Part of a small language model's weights.
Size: 26 layers, width 448, 7 heads of 64 (1 for keys and values), MLP 1792 tanh GELU, vocabulary 2048, 55.2M parameters.
Architecture: LayerNorm before each block, learned positions, tied embeddings.
MLP neurons of a small language model. Each row is named by its layer, matrix (down: output weights) and neuron, and shows model dimensions 298-425. Each number is 128 + 24 x the weight over its row's rms, rounded and kept within 0 to 255. Numbers have three digits each.
A block is one neuron, or neurons of one layer that tend to fire together. Before each block is what it responds to, as a language model described it from the Wikipedia text at the highest values.

Completion of split items. Second pieces of split units: the number after an en dash in scores or ranges (2–1, 5–7), decimal points in stats, and word-final fragments (of-f, diffic-ult).
L19.down704:143140154121165121094131123125061114104141151130115159149129150137101122132121157097124084134185129144159158129129141085149112131118089095111154155097129117121118091076107118117132128102131161104157122122161141142117077116131151129107118161108080120172128120121127145119092131145128092111122121131128102147109185096153053116084144124107085160142135146147167159156143178147133159160130

Verb-completing word pieces. Final piece or whole word of a verb in running prose, often a split verb before its object: constit-ute, pre-vent, fin-d, follow.
L20.down27:176127160062131062131109153146091108107130126139098126166157122138113151146189105132140158147118123121154100149187155131132110082124133126113116192142154125165125107122085104118122147143162129091102132109141092161122148117097103143094117152143125105134141111116128076125100139124155137165146105140085092088174137087148161114135101100131116117115089095117151122112176130142085155166130
L20.down167:115129111145170121136129117107149107140095155106115141107083150177125129114179127115136115131087120104099135181085113146134099150114128140156127148141155154124112081092113115116135090147088111147161139121102119138098139123105105078070115191111115104095130093127109145129124118127144098125127095131151147115118160148106115157101142104088114126132148129126129154135142152175121149150129
L20.down380:139084137148101143111129149082128119098177106164102115136094163177136131110097136160153165130152106120149098117113075207116130117133118096141088104114120110139123136095174111127180157179143143074149151146105125122133140136112174126109101151139125105099110098133103153131110101074144123148092100151132099130162114117137134169128113124111125151117117094136126184135094125146103116137104
L20.down728:092132117124103141147128124123116166132130135119184149116104156121135122151134093130133152152140123115144129111140131196134127152122106131123139132140136125130129130103125082148122142156101128110134164095161097145090134129135123102124126134156138117123117113128109156145106108084135119148128089133108129117129171126096106124169110123143135091102137139122139109122125125113126140163094
L20.down1140:145125171105122136142123117103145115106148115130133109193156141120107113134090119120130148121103140112128124137093155194158082113110134148134157111157147148095133107123142125103141123143155098141112159153139148119129142119123107090129093141114137113173128093081109147106140117147104103132112091104097114093152131157132162133104126131105126109122107163111148109119172123157098107144134
L20.down1565:156098123115100110141147157139125150128144174130093143130155106157123125126152155115143137147114100114153176091149133108133140144100112104161127151130106115107122133108177171142122103123111111167127163145133085143081118090099122081132146137130145128125148118118139144105139145111112109145140133106108094116118171117143123110101104133087133135133131140133113197141117183141113173116161
L20.down1626:094160122110140141085132121172135119137126120142144137116154136132146141145132122078115125114096177123131161102093142127135116140103112119130156077136155115111097130132128145123139122150177124124148113119154104129132127156133125137136131108156131125118096131106126182119139152137167144133117131124173124123157128098118103068096133140135090172109085143067134146107143140164100086129114
L20.down1744:153096130094130090124140081090137145179092130168110116147123138119132158107123092119116167110122137136184121137122155133120121121175112120153133147128104172115140102109128133138168060135148100100130111169136160144171122103149129127117103157151105129115172155130149140150178127100137127107142127138155120106118128157143116109096116103121149151101102144149095146121151139127095157142154

Article-opening copula "is". The verb is (sometimes was) right after an article's subject name in Wikipedia lead sentences, e.g. "Platycerium is a genus", and newlines after "= Title =" headings.
L20.down392:156133159112109146100127121156134141119128134127144137111053180115121126134122117127115122144156139125115137086124112174131096104155094115113136156128140092104173147144108143145126085110132102146150157135106102144087147137113167133126123137113140129125103104155139153075131099129146129181122116171101123096138138122098121108112096154156108141127104137138141113155132113125113128119104
L20.down641:143141111154143093164112152128137130137149089120153112099129141148099164128126133141105158130165115134104133143111129153098114096140091090153141143144175114131107068098135097145127158101136084064120136092181169106140103130117128136135137139146103131115131148103142140130125140134170132124136102156145139143163135125160161116126124144160126102123132126152135178130140123100170126116126
L20.down743:159131201156115115127134116162139134167127132140133125125161120135124114135116109136118132121077139105120142098115138130105098078120106105196098128109123175141073123143128139173102144112076099175107122121152117106126146166109151148112121122160158154097145155090146147104110089126120116180110126118115102086191135120118135114106126139153143167135118155149115176084136166132139108131136
L20.down799:099129129118109141148080099129160141101119112106127116083118104149129119139083105140143139144111179063145085117151135138144126154130112124170120126138100112104133108112106142148121117130130159089148149119153138129125147122134094128119088138151134122161160131130130097132125148175122131123165140121119104147130130134146112148145151103170124119125126106118125111098144123146121117140125
L20.down931:175124162134097150077146123121089149144123110112118168158129108110104141129165138131168147112105097115123113166150134132124138118134118106121118106114119147159140129145101147137133143118117114125137137102161099083088125112109132097106120111125150120141136098100177137139126172125137099137176161134157153163110159138138118122122113118111069139100095099174148121103132149102125106124114
L20.down938:142133139128144110173115140122147124133083107173089172125126140142105156099114122156103163082141162131164122108169122168097065105157148094062136127120113118159162123143119080132133143146122150127145177159154100116112079174145102159103147131148133123129168135149092146133144104109106138155119108120100081132139137148136128138112108134118116162124163130189140122163146149111157165098143
L20.down1476:137091183157154136098087163139107118100114123157142086091112119108133089087142169170171111118128135116142151123128128161175099130131106115123103101137128134123119126109090112084157162138159124107134139170198169101141164124119089099099092123130139149165114118153181136178111111136146124108136104103144096128109107144156153135127143120101132103108136108118135098121125133176109130159131
L20.down1564:089112127151111097136193122135113115147069142132135114110106163137135125112126124125184153137110091125114146085147146132131083118166115114153140153124110149117161162121180090100171130082132123149131085157124111123132110113115120138132143140098123144110124164111149104136117124100117094089147136146131151085116102181132120131172148179124112096154118148107169149110124104104147093099117

Mid-word verb continuations. Word-piece tokens that continue or finish a split word, mostly verbs: "of" beginning "often" after is/were, endings like replac-ed, caus-es, constit-ute, plus some plain "of", "in", "as" after is/was.
L19.down402:123087157191117147157153165158119101139124124167152119145133109177136163186083134107129144108099142114136144097108108129107149119140133140150121159122131087136164098150166127149127124125123122134154144156135154133075130124177124163060130137149109129119170113099134123140122117112137097094147108155097090142147090111109129113112161114096080104138165137161131122155115162092149115135109

Verb inflection suffixes. Inflectional endings split off a verb stem in running prose, completing the main verb before its object, such as caus-es, enroll-ed, offer-s, increas-ing.
L7.down61:161102081127130140109090124062129135119122144135095100131113089130089104169091115174112076113120137136112127175140123112176166149089100153150127165128123130165122120136178133116123105153132115127102099151114164110133139117125123143121108093109144126152095119116148125100157143188095143158134143153124138155118117159094098151135171118151174123104131104089136102119169149101144135126141
L7.down93:168110119160122170086112144117113127154148122131146118136134134133126088123150150167099140109120137065180111125131133102102136127126143099104139142084155095148125087101117174123166141169143108105127090174167161110098121105123114119132151128114125088123130175116144126132143102090150090152132074213071107183117135142133125052119130119107135145121124148161135078120097127130120141176130
L7.down571:135105172139152112140103136180094169158145153109142108123115101103182138127129162122133086139111103078114119071161138125091096145139099139123138150139093134098147138118090121131130139147098148128137098146122099132108149121112125141137173103135111136103129135110141118148116167132114083111099111112072083167143109168162109124100168113154120091128110168092124129152101132161098152146145
L7.down839:164110110131170155104147172087142149097117128174104121141115096138163131119131123118150147133145147175071090106184129141084112148115139124134159121107098124091157138107101150102124097150130134134143137133146135137142124080118118102152117114146147148119149148127145103150139121133079151104132149152136145145075146133121128126097096111144120110106118171099158103154128160143118116124087
L7.down856:092172118149124113118132162067179139113126106144136121113134168094144134138142097133074145114112140119158126096160148116097130109122143166112084099119155119109107109097108129141148144114093165105145178122107104126141113089100129121110130143118152136112129139120100133130089152124111120167154158103133118133154171098114152158162132109195077126157147146123137138133121121131132125130115
L7.down951:126118115134061105130116122105137115102106142141121123144108114147158103137150135120126124119128180123127128092157085151132096120137106104141130146148130145121134111156149158105116113153114116129154172128067080175116101094168114116127134090121141138137136115107105103169112133129128147129129149112127129109133129114115164142125158096136077111174137102161129154120128131056121131111116
L7.down1455:110126116149084144140144068117141164112115126129135115130129155111143112122172190138125146103131210165114146120078127151080135149137120143123128160169113136119134113110144111110144115137112150163148134154112134174135115112120140146138169121154163169149177138119142163158159076135113132115087110139159119137153150112131136134107131132098150131137147093122066172137112106121178112113099
L7.down1571:147154123130106155080112144157097156151131112098118169126142117143133117138116141116098140097117150124155107142123119123147151087132100129117085130157113140125151122130126182131106110109107104097164192127125071161113130132122093146146140076156115155100143131133141127153131175130124135146115115145176153134120152096150069135121156111141103159122111111119124144144138101170140135125127

Before a place name. Tokens just before a country or region name is expected, such as the n of Northern/Eastern, Country of origin:, in, of, commas, table pipes.
L19.down1699:147134090138185132127123141111128142108117119126162148133077108115132171099172103136106105139098125132128086114158129135160101123112143141165137153122127148125157175115086109118108133153093160122123118125125138155117126131129152133086146118129151109107111125159135085141141104098143146149118139103110143105149140144121103137106141140124093143119077113157106153131098109117110155136098

Separator before match scores. Separators (table pipes, dashes, parentheses, colons) right before a score or statistic in sports results tables, e.g. "Aberdeen | 4–2", "2-0".
L20.down281:105141088141133113154107124130098135043127146134139121118157102107142132184132102147128109104167126145112138148136162151140130146169114113101118100130123113118163137112160172117125141135132123123118126102126105079121139158143156103136117141082105087153141105120180159143108123146117107085127128130145140143101091155134168125120165105114136169172124175125155118113120145094096097149115
L20.down633:131127086081100135132117107104119143155117176124121132120170118138124144119135061118116113169150137130145099097131097143117144178109152068110139078116127111127113162100131135110073078167133102142113123109107071117124182163135118152145148119139107126109147145133093150134138104113091166142141102135142155148106133139115148094159128078120165159170121102129138099153127109136127146134110
L20.down824:135111130117117131133122127091139115116130094121093121132118121150088171089136149195096122136105154120112116107096111104136130125128144168115164120144100147104091121133151111135136128142145136123140160141128093119118133165170147175124132149157124146143147146070136178104100116108084133132116125126160122137106086091153150115133144182101114108165153140092155108087159122119070127138172
L20.down867:165130139109108128124164127159116149125107115121108094119135146096152144158132126095040121151112094136127168106052135129128129133112111107139146127106112073110089163124112082102179175134119093152155155105124110101125109125156095093087119095126138149142121095068101128153148168119127101064142137106091147133108134128103130131154079111135134132123136149117145089134085103124155125107148
L20.down1131:102104109095153152159121120122120148096120154110179121109148121110127140157116158137142166136172107130157126149104130126133123191102128152125107142144145127113099141111148127146167147115159128133138137143117188130110145128147116146140149120121121107121166124125164159109123151141143158128143121120131107135142107158135166126138108129098117122106110122092129148116160144147124089107123
L20.down1147:107134113091080123131108119087103131121129098095163087075079128111181121127112139134133111146134055148141122127102113084167085137124127136129133139103140084134121122123134114110107131140176146158154125090166110134108131170161120122086146135148152121116144135110122126093109120100115152122155106135172171147171140111137118134116151170131089071131127156115183117083110095161150107216125
L20.down1309:106101115130096127136149155120121098144114162094099147123108165129157119113145092180099148108162137097120101097105110144112106139118133100160083141147102142174129123099143109154129099157123100120168154119111106128164098090139160155131156162133185115097168100115132087074181126121090122080112127112146127167132094138151101111137102145125127156092157134158116117111160123114110169069132
L20.down1594:137113102129124080108150130140175137140148175111118132149154129130163094112144155131113128127145131106128133103139116132111185144127103143149092099162094134165073085046172110147138115121129132100077141132175157135125152102096112113130149125170115126123118124148154099128126170115157088094128135102159133111127161141168076101102102096125110092128138153196156114182101144173129167100156

Article title line breaks. Line break right after an "= Title =" article heading, where a new Wikipedia article starts (species, chemicals, people), plus weaker hits on closing parentheses, table pipes and section breaks.
L7.down23:136149123154179132089118079114096141153104128149110128126095097140134177152126139134168114161134096095102115137147135142153133115102115118127143133146135118156176087083161153098092129113084125121082105106171117130123130113109139108150100128111124114141176166119157124144117109117143134114120109123166126127112160137120106106143169130119125150130139105130159123100129131139163157107171
L7.down539:138154159129132131111147121161169134095096144103079109126155142123139111176103142112150143090081132121113127125120186116127122123119092119150052125109129184148154114111109105110110158109067150138131152101187113117100150139137149131124113182109110143150121118102142077162144128124149135126149126098088154160115129141147118148165133121163154073142172120166122174110122149142160104098149
L7.down569:143137157163141127120127124141148123126100104132119125124175140123120134132168144128139160143129167108095170103147161128131147137116127077193125132091133134136130124128120107096149140156106167159118135080151141125148121101101155092119145093131077127088154131106120047173137115135125140142151191115171118129119098158111133118174112145123124136127126132152120138100149108151160102129153
L7.down638:044209172150122147139149120101131166132143111130083149142100123130112126126133136149107121114106145144116109121111125158143142129110114113139154107134123136155091107100091165120136117105103101145115129139131073105088090068141126139115128115119128146134132144142135146142168076143109117098136116059135114170107105159125138158141136152115159129141140125132129108101093109129134134136123
L7.down646:129127162127149163125130132131169118095095124126136106130126136130118200089126127159140128161089125112112122110174170066111079152164136122141099126108119147126125099089123124092156183124128114179145118098128115114132126131107158095124123108117091135092151144118165095147107144111108171149124130133171060117115090133101120093123179102144120102139119141171127157123126115121150130125157
L7.down859:150125127173133100176170136122119134152169084128131127113119160108109108117129131093091135113090090105109148125125100125154161050123104135103164150122164130166150117132118128117147165137129097110178131139132054136108128125112129147134144136129154169132160100154153143162161079118132103118140159138118093134166107128154148138119096133117131097121101116158075141146108113123139118197113
L7.down1441:102148122141113121148177130158130098111118162124155108133124125140087152108128137157110150169081111074138110114130190092155132104109145147146143148119121151131149149127129085120139125121144102174129148134115090117126116091141103103086139134143099136076151120139105106125136126089124133149120167090162096111118120148184087124172117108131113092083135106149078152153132149138130070113159
L7.down1549:096138107147103150120107116121104127116180118101131121136083173142082140133191143111157120136132099119083126092141157156120143174131123106117124081111093099148116095101102114131139162126133106123132121104122131124137130131148137169089142163168117161119116175115135136148157112105096187171121125062172097101159115131133127139112177111114127135163110138118144123098088100143173130154094

Score separator dashes. En-dashes, hyphens and colons between two numbers in score or result tables, such as 6–4, 3–5, 2:21; also scattered mid-word fragments.
L7.down775:138131140125174126126142101192084145124144158134135102122077102102112130122120086096147119130152124133111165120126170114065141162154162123114076138142129089149102141123075108119122148085140137135152186141101133144151154180075091120171130138125152133113154147104118145124166114116117121130130094118148115145136120116111124087133147161110076118116135137100137112135102126147114137128142
L7.down807:085151095145131136088159130124202153104148137132126168134089138149125102116121113115148078102156110147148123151120098128137119129111105145142138106147171141095117132152105163140135096148143107121152139160098128128134109139142136151157127094163150121143138118116115107117151096161145099151139147113101138126120144141128151088115126160137124130100123151192156120122134160107149151148156
L7.down857:100130117125167091111129173125104120153139098154132106122107167125076148141122168150132140152130116130127150182054101166175139101113116161086111108148156141123099132116141123112112179152135140076164140111159145109099090143132106136093132122159137094136134142106096113137114105120113104165115148116122135104151128136142095158119131140143139124121129141119145113129136131141173127120157
L7.down1265:101118162118149100146117126178136107124161130151150166111131107149135089153067117074130129118116161120137118107139135116139140156088167121139127128119146129107176124102141092053091158121108146164094162107119146106148138129108102090120111151129100187146125133176106150136065108114132109099126135094138093139153081114096118151142131133058139101090117129206142158138110141109116149179102
L7.down1360:109130153109172140136119118091135154164122123143154176112135099113105130131116084149127129139128181146106076123125148112140104132136156095166098142145144144114183097146154139105100131140134139150107150102112149132145092079128135101123158138160114098079178132163119147141103105114076109124165156109175135104109135149107116092131127139129164109119152131118095148171132157122114133120131
L7.down1391:139110130119105159128140094082122111174123118182120143154145149088164135122060149141145056105138144153117175139116118094164138128106120135142125117108097142146154093075090140128159111111121116165141145131149112112142106129110154136128098127119170151134126184147126122139157147107156145125129113129080135131152127151120125153086172077179110111135128118166145117124149104152153078057159
L7.down1487:115132155089083104114149143105104127129122121132088144125132124160150097116070146115110137105129134163175136120107126178099115113130109131121091128111141143114123119175112113108116125119140110148099185101113113143060123134085140103101148117146141143109101153134109185085091127121142130109130079160119138138097103113111120102092150162110113098098116144123125135115143157102134149079194
L7.down1652:142146145126093103099124118120091154105158117097161163131108129165156099160141133116154146129122147159113180151138118111121096110175110064105093131136143163100144153140127151119057136162129130165135171093098132102149151126165121130144128092161128131121153129130166128090195122167116157108101139121145131142116137124113142138121156122134110091123182139114155117151134120156080140119167

"of" in "As of". The word "of", strongest in date phrases like "As of 2019" and "rankings are as of June 25", also after nouns like "part of" and "member of", plus scattered mid-word pieces.
L7.down415:081101130140110124114130119127117124164095159115133108148100113138113103114135142129106123106161101134081174126131129110120135176132119127145185193143120126098155135068093207114162108154117118093088100136128128113117152125136160131110120120135099144098092109131103133170065127187142126101115136123114096135114121098133152118122130150095094098163174129177206122119118111137123132087164
L7.down482:120121100132115130089115137117087159082112114128130101122139102106148087149159103088089212119179078113118107088148139119112119149153136153128135118122099126124152117080085109141084104176117147101093115127128137145117129157161138147109116144149154138131157121108119107142134186139122157093095142121104131128172138119138099138100153104123116108119166101109140127136134104132130117154126
L7.down586:163144092136140109100128139143181130113109096095140092101118113129119172135172110076135114133135138155148049132130153148151116143145129134096164090113162104123158153119106131100159169102116132111138157063147137067189127146169129119118128104121128108108159092132189100101163132112135174156079121154101111106090145093174107078141094109112166110103163147117155112135116090153121133132141
L7.down991:168141094135120122078119134136094106160129145165105152121120108127133120115129106139076107078124074150134142115095109135113146147138150131135096150091110150127123110141179147139122151145100112141137161121147114129125095121157096134146090107151133129135116108165117131116098103120120128112084135115169088135122120116080123147130168157105125169129104148153154094155108141117143120120145
L7.down1162:115124162120111139122072116141095131088114109193136112123180110161156162103107140156108119141157181112129116143117123129115161063107131131115117188173131098153123116123108114141154122119109103095159125146148097159141131128145125127093110141170125196120093101119136126185122122150120117157141127126156133087155165133112134118133166096153110153150101114148121118121127116101106131124163
L7.down1226:131095165145142132161180118163149095100149152158104147113112171137129163114129132142129141128132148146129162129157074158137125102136124132148129148072101126133134150161143121096108143156128164157129128143099134146104148140090142123125131113104165167147085125135138188119124104106126071128125188147094114102121206140139135131182119166118103134111140116136103136134137113140154187092167
L7.down1581:172130126133157135108089120123153124147156139122171140142138121083101162153106112076088148120093075119184138122127139134181145156108164182145134124106149117096155155184186147142111116119151152097088144136132118132123108123130062119119154166161135128126117134135119104085113144113140100174128158167125136139098130132122114121161130120101119163139154117148089112149133117120160143098142
L7.down1657:148104164101115122112185146140122132125073102140140128136173132132088125108137128125136121100116174127114163127119131116159093130102160191134115142123132143171116122108137166145132122092122147131135132122167137125143105100170122173100115146108141155104105134145134135164133134148125091146148165082134104092129133121143123158126079162114132151121103121131098112137174096093170116088132

Word-final completing piece. The last piece of a word split into subwords, above all "n" ending northern/southern/eastern before a place name, also monk, network, former, historian.
L7.down131:177129108165111100156121126137104136093124140116140155101170134103146140115120117140113121128162114149134123156144123126189138103125140139121149126154151102103138073121123149110139112166110145147120141154123130112109109127120160115088145158113145168153081103139090099139140107116158144109100106131089173173126140087154158127135116129108107100134121109171171075134129138157061149094127
L7.down442:154092150087155149109091140075101144109113080161124099176118117164175099128120093115151103132154096179110116120123093128114106111102126143137067146106159122133102166099067096166155181098134111110177144140136139106103120105126163131118117151127152132154113176117126103169148096076093141095182149142142125105160149125112125122146134164162144157118095130140116153144131103127127068165105
L7.down698:128144115146093161131132140131103107107141144108151150130063097157144126138115165116135156126129134116127112082130150180154118092127117136159109118161164126156131127148121112127135116128070155125127137129138123127146106152130079079155152138123140130104116124138111136172126172096126089161128119113147130173165118099127079098117112138151114123079126146106130158101128134128156057139113
L7.down762:116117132119110098134154104157159128113132132133132118125107159127135105137156128143163129182071108141118123128119205175126149111139115150132127112138085129122156167148134056176136113113143119099143112164095119129136113141118102075104158159102115119090098108145114100124130104135111131111140154125150128081126101116107094139181144121127123085131120116128157132169130138094158099136119
L7.down824:106149150127147096122147129181104134145140136127116126120153147109129166140097147108141142140130114106130091148094115123157124110125100107166128153130105143152116149131116095085153120138150154146185114119104125151112125097103093144111112152119111130160143123133110080133125081101148145132163122105124138109099127120129139076114096114145159112138134076133090116121152207140112095122176
L7.down1319:129124144101135105143124127142093186119129120147134114107142143196111111191090112128133093127153129187107142132125164159126137157130150124142086135125120138135128140149121110093130120105094098116166136118133173059146100149127162096143114142119133120103109098180133146134146134164155100137087132131134110069143124111095169136131143090176146108127175117107121167126090041085108099125132
L7.down1645:067149138112148109165162086134117112081120113132164149084153154104152131133092141083146099123115058103146102170163123086112132167144148108116097116085143106138134108113128144136128119100121124131109131131116147129152148109102104125108163115181126133137102105132109113131132155102141125081095167133107121181148118127104090136115147112184105163139116081140142111124120133137113146076114
L7.down1724:134147136132175118117114131211154177135101132098154132132091174132153130169199131127106136137105111126089183134127117116127125133079153116135136118078082146184117119133083113122124108139115160144115121154153091127176161134148086157121147167099093165114096128120111159122137142138151166105127102154106148160124100169120149095151129095110070125095106113090133142195106126155114125161132

Linking word before complement. Function words, mostly "of", after a noun and before the noun phrase it introduces, e.g. "sons of", "shape of", plus "and", "as", "after".
L19.down71:097150130127125120116126181148139118137084129144097151114123107127173120110116114131160112142096148132142110135112116155149108123108127120114124113105119143148116159112135099136088132165137104075128112098134121143085174178109151155130135115136144089110067077127113159110095127118085083150131123100154109111138110131126153157152133109166100138137153128127111126131145082139135149097105